MLP neurons of a small language model. Each row is named by its layer, matrix (up: input weights; down: output weights) and neuron, and shows model dimensions 0-255. Each number is 500 + 50 x the weight over its row's rms, rounded and kept within 0 to 999. Numbers have three digits each.
After each neuron's rows, "fires after" lists the tokens most often just before its 100 highest values on Wikipedia text that the model never trained on. A number after a token or word is its count.

L5.up509:543551607500510539463476508485574593515490617518533530544543465444561516510524469491390537553502443502432529410453488452460520520425480511499521440459584509440465566506495420439495431482564451551543438542454413510494496574495492520563444472608466516584451530561511479490514489453549540431398508510499435547382467513472507525537590458486541512532532410522532482582364556514576545597475409389500551459525501553404500507436415520530467548450449547498508561504562485488442630535555517504534473434493456474423560479584498478474421504530560532454486478572437476530507484595574486491495577495482532540557511455446577460514532510476501449515519546443555446480479637510487501529534432528494502462523481535494468493613400511580465456471468520600597495460393483459482518448536477
L5.down509:501453506490533522508516450519557424434485447504438482431438538464464538444439501504580455601541546468532540461563494560494567376520475540567398533528591487490506530495523475524518567552488397393562498411477449459503502419526459487490483517478507540429504516425566566438485538488431383439418582516461556472473608555519495504557438512498489523462550500494494436475501472603520537571386482495510410554473481539486527451477546473562523370563479478537488580495469518489551484432450541586449425580557490512470485463527472445457449532476453457516419561527524442508569477449541590529568524497412456563517499398492438531455525554441581458531537408501493477555528604513531436560491504413549529488522478442491541434459474532429534556566592540611510481435593524516571478512547551
fires after: "\n\n" 25, "in " 10, "e" 6, "In " 6, "following " 4

L3.up758:424488506479457542492572460459566519387612498492552510461496490490465382430520453515564525434463469434511494513504473478533523593517566531454494438573547558460469557557591493443482536486493648550464458608504482544467461397497534585512422548490542511523511436464508520474492455490532522488544384453488467573490491472533694478460522445444474495383478475529475484569555581466517574520360481491549601515547634383454548453471487493536481540493538496563522526594516486490518551487442499596474547501579544525493482470503548524499510501480529484507550545539507457466558549493457471467577487586558483509565595498458556512504474537602528512493447530558516441536462505529485492493560542555534521513442592533459537440563519582537560494523549493453544584561472402559506469502442569
L3.down758:523459533552513503554382552517497546547457534511527555555516626499564515611527537525538462547587571523586514525526515460507473479502448551498476548504600495495541705474527520505521416562448449575522522554474536522522555614501548368452540572454508554499490517502509596563502529515467495554484539430530479539524449558500416445546485514436542584539584504536611471496490455546537473447726484462529484474486484594533480556534505574558556524506444435466426515388489488487461595468540524461534455445530539434556442483530475528456485497487506428520562458463480513531587478489533511514460524485447535443590448499482477491546556577441483516567555537547553526476551467501595441483509523504478489451561495508460495514490510480569459483421453513508565477518608562474440513526569472
fires after: ", " 21, "| " 21, "'" 10, "chn" 8, "ron" 4, ". " 4

L5.up576:540485546443619578440488479544538595458546505629537571428470619516581398542454478445479535403481496424503463379410493460523484520560565516510466486448489562396549501555538488482455528492582482548497470477427507444521471547482546530457503487455445545494506525505503493553513532522530489471479572535505444484435524576491475513487584456500487466447488513513508472537352520562565511552542580447496484554515485454359545536430421453510516424511485522512467508580531481596479551450397537516460496473547513485417436541558503381475527427487554602453472488559479478495523501551539622474502475520489472651603586496451507486543463491507510526463526566459437522500475576441453523487550569473514478415514476506457422455515468477569498528487508475582587563455483476428434430439527477
L5.down576:562460614521511575511561474528502464522499494509471586491477472480473595404484529538505452549458432455515435563476520478452567428458510560469503453496514505455453413462498399511557490485501473451523543470536512440483478488426500471514489575427430536484438430455495490379516470440462456547487599456455583454378538593514513503407494601518510475523554560522482485569510486582391550464580468540427477528368506502496537487561516464434488502534512478483535444521537418520548484521483473502547438531620587454486407610473509450518394552522582439458472479569563483514467613468478495516539464540419457545466625430540564508534466479512474520557514539426522547460498556607631510506466547516479508455495556472467490449481447521529513482491498539547455462522493546524451452651491583
fires after: "in " 19, "on " 15, "In " 14, "On " 14, "During " 5

L6.up376:456457510474493492515450458470514492454476489520516515453483552534505554480511483496512547448462536444434521575478559441512499570450438503440534536470580568573544440492518525492598542538459564455561487502507489516527499541410591545543511415508418503526572481490537442484389544493530534609500436535493501483589528471560607545437452459595421519457398471462520590565478510591529543475394497510488498486574490442395498478496496459463440495492501465538523506586499526517452500515468610526458588467487482575450524481509489503484533471469410493515542574514446513578597533463474544458584524533595486537433486539441553499610539519564575579544498541481607392500530499525480514394538434573547388590527492555497395505576550584476608506453454514560580576540549465430507425475508532
L6.down376:537497484536509519508512547515522519551524487523487512578526451486498485477488515502507466509562506532556518457490472540499477428513532526551495531494490416459467551504497509481438472516565509517474534525493486509486488426511451471464527513468540519445467536470498526486595516498492486476534539487483516518486455526483470451557473528460555461504558570520482428486489481457494424490999540497473458487536522520611476538521517535515506531466454496583505497481502449401502473461506470459521423469510507443561515497403504510453507554519535485482526459479483497457427466469493456529435469451414498433572474454500477510493489476485457439428494505533462516501480490504461450499522522463445521485510505461514523497459497490485454504565522481463500463462482486535486522498493488
fires after: "." 16, "\n" 13, ") " 13, "|---|---|---|---" 8, ", " 8, "ver" 6

L4.up543:546484497634501455543571471459424534436519423509543600581516393524508396524549471470444498460455468456471507525398589513510492497479482461508562544523524533618521495447552566435440574586466389535474511451518556417523522465440554488502536500410490421459503488578489348515551447530523495555576519477495503583466468551468413440435418541538496582469532584527481462487551468507530435601474553543575520548487510359438487603553494496552522485461441464518479528550485545502486509480544474552552468566569506429504592524511498494513576518556460536508525440553454428499580504491445502466507420453543552492491472556459550467513530529540519466486478469565472492521351565525567571425496425478488468532574566469437501562465450427477454551539564553428467437496535470565485527470519497
L4.down543:519527483411506485443416490550587430535518572502428441425455560556423582478487548449622441519532553530574478492634442465481480526525550557495427474478523465391478578574411443620526426430480683444555509511433477580496465535543483470492491527558515617540526515439482654440447573478520455448457468537494453381516497414545562542516566440475476443508449426543500524477459567452494535427515467453461483470455557575564467404473505524463516520515535466515540530495523456476551517533468521431434526478466546568486431518486476517506456428522546488545517585472551589511470510480560514542522519493456479508475488471553452541487480477474494524513519501441539512476626417493472520534475630494485468465486470485587520423515524541497546431429513408549511510566499559483506473534447471
fires after: "," 43, "0" 10, "9" 8, "S" 8, "6" 7, "7" 5

L4.up614:546511574501534528488471403548547469426436491588452625481487422427442521513483540576408609487466561441517518497551506492465500502461510502504455483581508506463427504407509580457445485471381504414527489464523579457430421453528496503514457517594566538470461507575560477559534471541538490563521526490518452574493527445504489481436411555449479518562449505626524480496524447491447520475526435576450516383477458511473549404588563475579445566454507417517400608548587505546549566513543569492414535483482431530471542517519447506458482403589559511493521429555489448498540481493484491493495550539585486492446599438491564450465419414549456548471446557537402519464531567496495475544531457548480550402468473598598457527461459488532519459458541539473569504506503495485476498426499458
L4.down614:517580463486499504484485480573527457549458499448556551541397520437543469495499453504443419438571564473526564388472550543510477412506517524596459541454519413611562509551519584483451489462426342545473539505559400437478508475521457504551525496560533531412354483525579466483510577544428494473587516476445455521568548449499492548533442547510555501434523542478474483495483465517420465480400454457524516519552515482489476426494540501517469553527475461451416527440484531517508523553562525475390502471467520481511415453478480512478547511482480544491565489490519486502479443473517554499509427568578431443573489464413463550508523475415545542516564528661506554490537419559474433592606344532569525457502542571558499516466512469459549543547557531492566536446486532588549457472560466
fires after: "| " 27, "as " 18, "; " 14, "'" 9, "the " 5

L3.up738:437484496453491451467410448480541564432576474515589497405521517465445420539589490500532458397518498524503488516496529467434517500493514500467507458521532517500489538476570472391539526471504653537481447560516461455430539517435530458597477535511506424540504431474492528458459453551539579518519388478494555481542524566605624492499474524486485468479435501463494558498526575465475523533281501446523606495610554425492569530492486540525521577545425487658539431666454497437470462400535534560466557461574482556494420478471514493567477520506494436479528565524448458561528522520507435504574495590588497540492488577470517522531535528550479501485423503528566454506485471488512508475547480519508471496527460555488485544509522525521566520485452539455584522521469380497469432561479540
L3.down738:477415531543616493548447508484473557584476520462464635573497526495446573438518499500503520541620532454493497525487501491454408513543482554468452505454527507455499580487490492557510455520475419489431542539498489504502535577491528451427576543406560516408478525470520574569499554518374449526456530385582479510532456487486491464497480524472514522508560522528560418468489410501438448470711507530501513495487598525549400540529451536477572527469394402462466545436529503512542596470502443494548492477554459482518493454512502500434504435536448500545603324530418480473519459411490507492473472512412539461512463497467434547489461578418489461436519560486494531517545444509537459552488515516467557451521509489444489534394451516544386482458444511563525493517506397528509468521509411
fires after: ", " 44, "(" 4, ") " 4

L5.up947:506509488511618540448450456467613462483466534555544593505484519520458500494535587520478540556471455534486422480532463486478456622472529634472391521411468479470470483440551482451495491516472449553529470488562464499548465553574505463344503447477530528503472478423660414472473508529535447485522536521383498527468489538403500488597473599505538525405489492482552505546577469583554489524487552480489487456459460469452475474481558506434477484519535468434429451440498410472463539419512533458468469444519474485479484476554494489453417522480543529458513510490480423580508525608571504503531481497471485519513521537465625411519618545532525539510468586536484430467610543513517461555530481500491554522447522602439425557450554592609548496526488430554436530503459491484543449582483606
L5.down947:523527468415488546516477441534485425428490593493483539616452599464537571453490464518564533464531499436417514532462492518429598495565455529502470488512487581460477484492495588457459508535474477462523504505547459498449492555363525446487488491499481554465393527565473564507523627490541462503420447554602557453499502503523561559467562561536498433497436529534533484436477520529510459454515493566475368574398446560427520413520559463459477459553449498507503515423544466438418498533510463556568541461524546541474423561473536479510483599458519415396520578495489443554467439497535550519468438484532436514507627460460468554481445607464603514491433550605524543517506559516488405531517483452506450427538408553491377452531473546489504454498468514540534490547458509548624447541517538
fires after: "in " 21, "of " 9, "In " 8, "for " 8, "ver" 7

L3.up169:516479535523526603543551537572505548525436529564467539465567509490487462511465502494521469436536449456510404457488550481458476528520528528396536488525590497488559632486502558434458484516496454530544494499525381418451593511533550380510390506463488486562464485518435521529544555583524551516576509564560416458441415408465504564486468448513531541511482508484509520575427412487491532498498523503543605544575410494445502500421531475583515522477466467463499550537581476519539603496454485528481494389483502530412536465463489501537429402461498367529527488511475437573501506502566621511590546523464552505547482523476550516467498423584489465497582549486451517460555446522578573565511490527588476471480465541496468474424548464542449450405463464582460517484578455342430542452471536
L3.down169:533532476586335450455498488501508532500506535462532529575505542519508525503518553444535491441545521461448466461544460539460432522613418462424523528553480529477527522506476472417544498485431444556490573461522476515457452542437537465537459568444665509513550523531480459463484515543523528457511451445602546547498539446574502520419387518466415432477538506488524551508484528416573464430648521496488488439484555425494467458503565487542538576443384512513544435631461477532448461522521541464475551433468413521524464522549549516574446411528518476480515486439531488508503559566474494533562508483551547456501516466532515492474559409481566420508548546533418505481441456482543445544544523540528492474549447519528480615533514497532518518459524524596528568538407307413441553505434463
fires after: "| " 37, "was " 8, "0" 7, "2" 5, ", " 4

L4.up368:505503560453587572484511490514594563469430514491453563537524603534547435445498549541482539510489474475489511408505483492510497564483398625453448531471490488508530552511505495512474493506551513552461486513529394535483553627448422474491543515530532510554509520481535530554453551535592484540418475543535477487483619463450496510508418440517439527461516549458544436558526514493525492492519517458437521523536476401385476471426540563526459526444559589511473493558466462534533501501504442422535496422605415427414505369532455466481422466496558467520502589583547440555512518541455594569401542522501502661473519460473540405604439451563473486440563505528528530511523447497525503527519521506543533546465497551436499507498356495551510474496412447541560572502399471448484558559440416
L4.down368:501539493509510515542511500418467520495475555463494504517486539479480488515398507467538534581477435457577530489445557408490476518479496442472462504467435474552556460429445507501546538431436505475617600551499530639496530530513445445482548558444494596528504611529594462384435533401508532422571502538503446497532512534544494475591460544548417439598510580515498503490510533513436470525670437532529501521520466557443463544463505490446515450613489451491489644444419532536446533523525444469476418494497529558503491499511471550510434591464549469434406502517513482440488507530472461498448446441506436411386460497457466453433615543536581469538441503538446525504496539473399385516462524480518481561540500514511486503507532605438500513584494575470484558430486497555522499533466598
fires after: "is " 18, ", " 18, "(" 17, "as " 11, "was " 8, "and " 4

L6.up810:460525501500570503479417469413532515501573469575541542511451521583457467542506414504469505545499510420441482551513482446511491559430443506514494530478555578548536462447539460437562462569404609459514427469624547543494539505482579578522488493512402489619505455564563523480424564519572505549547504522485476431547557480544493452461435535570541534503474457500495531521479505558523488495392506535495564461507394421443503514503542453437514486554568456644449496552543476486434507401468457462485556429424433517454489543500467450515439474437391436490484554452407474546531478488466489537523569555601477474420496503485577432590524516520534539496527483470535474414525448497490554423509442511564473529529473562484487527557521451393552506444330507515571602495518429456520514425499577
L6.down810:566461487514477510504498554583498499547494468495487502511563456461528491475491605479512454517511505506537523455498509524490485428511496500550493522463443443461439560505492500500478470500583439484485529535459459496475467467514468458483521511469532537392490581502499561538590520490442475488495498475483528549480457543480498542497517520455501442512543549539475470447498441474507434524999529442470480524558556506558511516514511516541510522443448550507479505518480462429559497463510487453533432541505525476548531489437547506453524554580526497490542496518534515504424503460473427514445450442416500486586481443462462570508502503503474425460482515540481484486509483480470503475526528500407522530550521469535485507459514477482437489561539472465522418475485462512481493519523470
fires after: ", " 14, "of " 12, "il" 9, ") " 6, "od" 5, "orig" 4

L6.up827:482580494483524497506531449481614473526563557542525603507512507553588513556534493519506565542507495477474496494513532449503450579474540508377487484501574600583586517489559485475509424486414531479556488528551508531534504523496618588540471483556434516559532531543484534541459525476582555545564559475476434539564540537606535504501457505601533551414495495483516547544591520593537495555469477594491591471538455431579513519504525507503550469542600514654473543549505531530487589426505539512502593456507449492438465529535513462496525500491473501530564556490474475550544482471493517508612527596612422572522550586379604476578507560558577601487494579482494487449561543506541514461503463526488537489584506569528546540542531521557575558455443479548583546568447455483584448476548508
L6.down827:565356454520516524480470553574477500537474470431524470555558506450463526426493551532483470493551491569485493462490456504519505487471438514571486524495449410438426558503482520533546510541505413496431489503460514499438506482494429442500498514415470538444465552428537530509536546490395470514514488486483522504469480528471491510479508538413500455544480492520462463498532455475526506463987470439516498489494574509525482530528510518519509536483473526500474505511497456422470449483513471461514456514480531468555547466412542464471542501514521450468524467477554486519426474492523485516451425433472488448540424418476436529497522502487479419458478503507459460499460439460393508485502555489424486497547540495499511482416474497445428465519519455439479499447484476529459500478521452
fires after: "\n" 25, ", " 11, "of " 11, "li" 11, "in " 6

L4.up914:563560534495583522482553501546505511442540539625526570492525595576513441551527518501385513427496522377488487409469485497500557458502550477509470604497471584454429531521513587515425504501478525497500487559485518377504435602435508494449517533517510412539469500495506472526497529556572502429438514472519433523418505447439527489496474425577427473445495537502550431575507398508562525542518548452410500437651439512435506411452496450519465520460497448522454562551507472576483493466563503442519509473471410461464509424510513511488454455554497552441511518455511390547511476544448549525484551523481498525534579409465487428495444439491438526480597526536449388495575487503482575507552587436596527543484583591422480387444496485481524470466551470613559548524533476427502531495563508
L4.down914:529585498531436520494471522469515593535489533442561422596503574509493510402489529566547511551493549506501475616407431457513468459500544489523522535471538557555503387511475498475537461518502417519528570524507485560467513513435460432405544580389503567426590502431443377439436541546442540405589496460541530440442503441529521574511479513556478521477476487435425562549547520523477551501414458461479493455436457608468523526592483460449541553535431521488567511500507498456446454536532525530531427492474529604560447522441390570455511614489536462465437459449529490484437564432504488517441470499503479582432527437559570449501487492444453496449542475501539571411527466573527495541450561541469513522453504581508483493510512493347462480580399582464481541490534496605527478562517523
fires after: "is " 18, "as " 15, ", " 13, "was " 7, "(" 6

L6.up226:452554499512499548422467511414561481566572511648482500464477539415431411506426370515454512466507466367513464433467516441507543547551491583487443521539483578448433527501492559428452491477479530530446367573522504516490565521569512614486452572456553542611492432584537497441425446496576517552535451502451523500520538508433558475520479450441456498454403511546495486519466410460554465541476532557590564485444508464501590464551386407462426500556545451484498550571521558459497507478528441514493534516407528517542434462534469494435501546505572538479474408418455395503481462573485465498470529464512594402550517481497530522521499501579502443438518501507520483462480548531544494435503493534475542504450507476357443523546488378526546538511512496579433563495500479535486558531520547
L6.down226:530445541491544423530509546537490530460491452391507482565546477531565508482565603462541457500463549585528515517531463501520452522514519465479575519463465483505542477507535477469541474451570439443491525517501474552505444494476475446497528435556472526401479604433439554536532513499416491450495542516480547536529471478520476554483501533515479517453523568465443490538546493531565456479948459487419385521554523457496410524495567532526577476454467501532485422411454470472497421476500531475520422526519471497511526521476537518499519554465492506514512564551495559447456505455501533498487522494468482494458476524462444563519466494434479499532487552520467506521517416502454467515544507504530491519561479536580500462477494534403470553566465508423585427466508426489472447481475490
fires after: ". " 44, "th " 13

L6.up213:481506492501525520483540485460572571550526520487510521476434577527507494574450517490546485483474519411518488434459469428484459441467464484441501500506503549571496535450566509478526450533377467463541510486523524490465468539471574599494483499466382450492522399471516506537424508513531518581502531436510471495550470447492487490388402523535466477443496419446529476484531468540471419533395442515515517490456475479578546495424470453421450517519560469589479448547444465550457527453506448512454578437426420522426436433514487428440476461499514450555498523448493486555543454485501476436634499432590407549428472459379499478529531502588536526516493620385579426327489510469486549363567408506494499433531509474486504511517415433490505496409404454530496568516499454457516547438528595
L6.down213:505446417565522492453493520569521467529505507464503476569504477503493502484492588430530543568539486617557529442498501530488402496462496468517453509502459459446432498493527444495444548557514463577456403507407505538486480509487494443467501481438478552520429589493554498499555512478398528444485540500553539484489522555449517511557529509476541485527415565536453478539484494466528530495955515491491424440518576459544452480551504498526493536476473532555470500487535476432458502474471504467532454517513538469550517522417600467460531517495461497458516490483510517460393495460466535525422502514432481442528472496478441481477490482480437431466485512537392477548473515496425513465498512484493489482511481477533506508398526509487480522539570539375521504449466456503479453505515453
fires after: "." 30, ":" 16, "|---|---|---|---" 8, ", " 6, "\n" 5

L6.up111:422529512413506524506444521519551476527638487511548560467416459533431400468497432507515594376483514481475548461556494488513497555492517492459531483559525571541479391531561413438528511468488606524467465450549518498492495498518533584527549521531539513534523479533471471373416460463536534495579456532534466518568612500563637528483488498545511509368459537542557533541491531489500572523402466545491510527455523451406509522544502442452482516502519426599553517530474536471468493567444460545467532479427557512526560539519555507507560463512395483491505570477502455545485468515356482415490518589545382523532512518469568541615489506501518511473493495506507489459518477468504517537615454578540464574528507554558512534539551612405569556511453478482541619600487443499465422418526539
L6.down111:562491428572447427473513507543543552547470458520474470573448587424492558503452608501563396574522533518602543507468504456472475428613439530531493434499529498494521684442482641502434492487556471524533574575520477524428528519457446423429445488500476512516524493517470532515556505535459510507557533396506516479534469540409520527461514543437526496585475497535496439404509392490586528544651539453470551500515556504564470520457553440488550549387518565420515502499550481480550551439545459444513460556525486504526511501471501481436505438530533506594587479485455542475482461459441476551378431443409561480557493439474447493470551479530499505471541478508477479487450522544554500386531475406453453480513509443459564544429493395522419507480525509415468460429520541468511569519439474
fires after: ", " 25, "of " 10, "to " 6, "-" 6, "at " 4, "\", " 4

L5.up142:493544451372423504410500514517494499469475545457452507467445320488500579434535437449456542400487444445449450473522522446416442583474542494445606455534441583448526434569468475462451437446605506512466513476480430382530440429457443578481496495548485523441547505441387487411553398483481517379466476581495421483447526451499601498485530476451534534434441516520446521464504482444452537594491430596478519448457499449499526506527524495514467471522500511476571555446469513430515503456477507583547569548406463509500475454534525506511535515513542554469483499468503428451518489531460498513523549599518554544530588550398522520497508506551533542511430524471350451620482526472480437475395493539491464543518533524505541489445504530551554562569573458475452544515414466488503461526498483
L5.down142:526491561489525545546504381569522426487503455445598475483513658485478374478499545525488472534517547546502473556464497484482605496570390549517416563491552442513568564461520513613533504517376371519529458449517500548431541493515544505417579541509540508491549502508594549559463554481542461616523436516490538598496528462529409530472548539488428442529468464489625515580506528438515522432381529401523507474477519598476533436527584509566555492514480501473451528510506578588482509497496477466477429406489532501498550513526451539524513482494513438560565506537510518543486493580551481599459519500565532441492471494491525556474460523530507447434460512537555500468489518508414532478571535525558550485552440468493472478517486456497459482453478593549485385558625464512490622521596489
fires after: "\n\n" 60, "an" 8

L4.up120:475358487483645511496450397501541496432505483603554604492435470455521401516465452555514555456477566458545448574512524482497480519520491521459429554490538438522547449472557524468463407536477502473410496555482534510519414536490556509481519446565490478466456516544438517483532528535536511468525586505568466465455462458430480490521485541465486529442524490503462549549429412437413549518482587464499524472494507498449550541508481504511418499444509517492441468563480511556534468563497574463612593497550459426470467493536555501412462463539627516537567454506500490546576572549556553487603487504452553679513532456496559545503494489536566454480375526518533515470540515398496618515549514468382476571534503527501494377429506494504502427531587463505568458443436456440485432504570471
L4.down120:528447529513487549601555504464528558585412500504496483477498598461424526539475556429446498646483479556535557590565520534485472523484536382450571430511454534448505500511504416585501546476539498487559441454515455429514549511543521533479537596544512588568574482513413438519528404493547491489471506494518471499586519385554517504430519378596449482507421497497502543525534472463392415520575413499506543526518508467571504488436501487504497468438476466498460549537479577483537560570495483491446463498496464484560489526373566460535515461474521468549575461495435542485510521582550386562405481560621533401479510462526465493531532512577442495428569479449476576540534489515481509533499598481493532439576517457554453461531482522444475421398387469391465537488441509443487486478513505
fires after: "8" 19, "9" 12, "6" 11, "5" 8, "7" 8, "0" 6

L5.up201:510476547514676478491398572474655488497521546593370517494546516472464461560519540443434505501549566563552453454528374588528503512505473557481453558521558546578416555547488524500470566430597541476526410444590441512594471430496465466448536505528561497463486457473507428577536589525494476502532482520514485501549490492524439517488545571475525436536460549468476443507454496589495527546498557473531422445411358511446475486473553463456467420545500541476493524529470470517524489475471512460453400449506489440424521445582513421447489470587547509541424479568488502487496453500582541517565473550553497547498508540480610463544494535588518510466542425491509528494490536379466537554518575482526484489509501467405452550564533497502488513440487434346569502501453525423465495512493542
L5.down201:502560417512447574446472436435444507447506472524563592551459480502457507425421425517572470509431454436532492544482543491434439558528467527454517550458540465468559493581522384401567425466437462500521572482480517467500475606546522505537372438431488413465434561461478433483538510471481475525454518489393469463408576618539545530523505494562512448443538490487546536562451489542435458518512508539500412488523540523507468441512546434556453545483486453481539591548531459482543579489496495540528527559564577538529473518562430503502409569468457452498540554454471600454493560475469596472477528486473450457491617516466434527502458476493494562497476555524500558457600543582433603496521540527520493478455549455495481550511431558552628513428632494639545473479533462486439511551459482
fires after: "in " 42, "of " 21, "| " 14, "to " 4, "from " 4

L4.up38:476523505586445535541455441525515533545530462475562551436505452542443543485550465540422597516592455514471590544505523410412552514454466527442469417612434608531524449533503523435496469513433435425513533520551398455510497499479532499556525533534447554532580463514533505581475451516474530552535524438466526511527481409442529499429444531547526504677484374571526408388514502480596498535509486479510597553513536504459509487496553475548501521570498512516512487473520419544411554518589533431572606483532486499543486525515483499538517514499511551486540473482567418559571559466512402499591555479647489510429483446475509469444520505515516560441443529476466586527498584410522536481470495497497528382501418488487403510561545545550503467452442461509456555532466445440456452421452526
L4.down38:482558476541509440517532580547455482570469501501490517556627500503484490476501522481476578528521515514550467587493485527578510460453512445528457605597497438486520531551475528476500536462572409525498427519534504547503482453542503482445500488495456457476503459469498381515526462429446518517496501449522423513534393547453467381668470611406590519467576557468454465458484471465473481490433504553433504487576582533423388591571548493579445535554516474409546531472537510568542568562529506474567480591432506477468495414422478489449510502497529531473468465506446547440480450471508435467446499482466558424499422515454534596531516580403451483573456523523529514492524485421473541440476565498402573516572471507467446578457471554430476442565570480456513415420485533614553456522533562
fires after: "| " 31, "the " 13, "l" 5, "cl" 4, "g" 4

L3.up233:492530487524562542469439550445522571372544440477539503513511502496544494479552452550502461556523418482486465411528505522581470596414382481511513488493512513445443566525477534441477454555452623534516474562518550508450543475508505496555552543481476484546503426419540547521545554520504471483494585458493439500538314494471412508483512484526524476612565470469485431456527396470523407469442491488496555547474431434544581523479571504517604574506477482575477542471509512537612487533534462542490449427497460548445470481534486474477577453520595449417519485455524441539458465575559570432620477493519504459442507622532502493500521464510576439485468511509591532457520442466627523503466508408534429527563522502615472520465471447475574507457432511388458540587445444472483493508477567
L3.down233:543337526452451512495455452562523426477472509418539437558503578517505486476518509450524515487572566533497482511526445486467509504453500516445438517487500501464570497501491466432507468505474475458477518535471506448487587462347507408440436558511537521475503540484484627587407544492471479560422490500476541533494548470566506539527418553543584520423573486517590504569486475478468555524594555462536473512531510402494466473532558604610525562491425539554511517446520535479463542506451493507464469564526489409534452515533425364519509483510416588512594440425458498522549512451455547557374509546440528534477542407491465517409512429522470554598435444454509489517385599437552446436605515549461462526487507524482464515479564502413499498462438478510461487463614516497408525484480554
fires after: ", " 24, "was " 18, "(" 6, "per" 4

L6.up465:438543529502539572449523517486558550579497469562475567437496619504469375553519486502519480498535499482521547491508530470536492484507544503439474503549559557519454488460568490445527468473416311531507410477545500538531542487461570498493499554524410445545490476536542522515431510529613520511565511500567522543536528534470500498431469545409439474494547467502604460546442523581528510457502535510445564537465366472580568468552538496498449546529538491602461472579510498520505559495471425453482519446403547538504479459556466444493450569527456491531578458502504520568554408523526426511622492527501557485487466433415551461604545538556500503486492542434567505392507540463516578406525417515608547449543449470465422534499514489404506525408421430502427570561532454512495595450558564
L6.down465:556418415542533471512548483532408502484433491441507406576517470466513501500453536416520467549473523613540541448465455482437441486500453465497493480466410406462482420492534531500477474493465468452431421527479480507419491517489472433478490445404461498475474533477487490514572512421414509475495510464475518482466464458428537527508529513486531440522564554496467472410486472439479464519819533453494423406565580544540437452496501525480495499454434476547442465447488388465452501464469512485538487504521451498523520445447541470486532439515515483494502530472504501429421512384446503496397481486441433441503474513449413498468547440441461460441433466515440499528486566478460519499468526491421447444447473475519532522454474463561435455511503510333509428419479427511576435502491420
fires after: "." 31, "–" 17, ":" 12, "-" 10, "the " 6, "| " 6

L5.up752:465559467431428465443518467513530539513484507511440543442451375483478549454521430487468573456476431442418439466522586452416503557478484537461568472507432627442497493527492458465475467468565704487460504493487432408528441477479456555447461487526491450479565453455435505422532456524501519467494493591452445457489509458497575493484490495499552521455454560558495521511506445445481526611394431592510544457408504446501528488499551438513491520540496500413537526413451500466515541426507421549520577541481430523506473451530558508508538522492569563469504492461483398442493517565448528519550507525583607499487565508407554493503511498589567578540471525492358438598448551468485462485430472543456474521536527495533536456450513497568608592552534457480464613505390462513518495548466466
L5.down752:529492540471508527537478454533498451475519465427500475516554579479513382532464552490476454487531534569474501535485431447514556528526409489528423548468531409506541423497552447578553460483343286509538429446492577530410492461500503423479535486476465561448511535487577560554436506477452444553569486530513467575524501485499408561489528516463455492502523464486553464564478487514535457356766524417413440427495454526468462503583557588556569468486456503523431479500510586509514482512456521473476428440479542492490509490454448473514504514517468425468522541476508530539503465546540460552470554491545470469502462500521489485502407506471470486441440512537535515456437483506419498438484471490524537524518489482537414433544456464427424510491481569514537417481579390484463531484587492
fires after: "d" 16, "was " 16, "w" 13, "did " 8, "an" 7

L4.up35:558469476479571514452411427506405612473431502546622429461526519533476466524534424486502498450450472516529428458516552430457553538463404606438529481471482499445489536456515507481509488444431493479452535509514499486432419579399552444501506474493568511545532491520509496415548535487551543564443506499511561467472488483491424587502571490481427445523530453601516424612499508389520527470491519445550411532422574516423526484467425450533481547504476483406430476490608545585490460533556498548576591400462545506443522441491509631414487407527538573530515426504503528488505489550561543497560486455539570545496475474510513463513481468499563429391451496489563546517580636552494590529555498475474420449512476555508517438550531520520527507468490496624595540466471456484544520467529487
L4.down35:467448449529420448495437461512560527502513527559471467543419554437467481599563540510448558516578512498514579497502482475546406491518526498572530551476519459490489472553507415503543473504587491527531451521534438466492516505514407442497466586488463456473501521447480502555540523541472436474528462472452572528578464534486469478514416521518556517546461491462459438465571464553498473441703519539430561435559498581520529482551621558438405446519446508476511533482494497453477468491549512506462455501520413460534494534511562434558534444496463477559614578584459491485495533466464521447447499530564407365577593552486510542487517445535431480466549540447410491588511499414519424452602569567379580488520520514514522544500516459421537479535445537410354532532549424592498518503489478
fires after: ", " 50, ") " 5, "s " 5, "; " 4, "Al" 4

L6.up61:399423491510495494541554488504578581548561468525475549491399505574483482548431522463489542447482539566497510379513454422477487548478490517498483518517507545520470505433587558487537511500442605478434511498502513478441483541476590660464493555444412484468511406478529447493532536515511535528594564444467435463560470403492526472453456507553471510366480473525479476450571442547468485493397394492518511470430527488510452516476470478468471520538578432632506463522449458463456561369509435511436559465406460520446466465492545484426434489489507495518511463432482447500545412518391502428558534470486406576458568504491609445516543514548496517433469532416542428419486498504505526432542437509424453488545506481537616541506486501487555511458419424543526612529488476409532551453512510
L6.down61:522510503519523483423435541576565488553547506432483478544571503534504517551501536481570490574538503617489552500489504515538466442507452486510555472464453427486476543578460432539532556540529421543531503470461485582491503574518471437532515517466525542574478572469510528564553501484411456468529485512570522528478514495451469553526487543460509536586469544542517510595499475523618488508889550449425440470577476477501504577562521515514530552440530553444463504479519503517506448465480485495553485530472524482563463519443598415506564546517440512448523542473576580550452560503463493551450495526476503469516439457463419539547463493428446464556515537554421502500469485519443463428576493510567505540500468500523451471448485491544461506557514563413534520425500398537507490460550466
fires after: ", " 24, "\n" 20, "|---|---|---|---" 9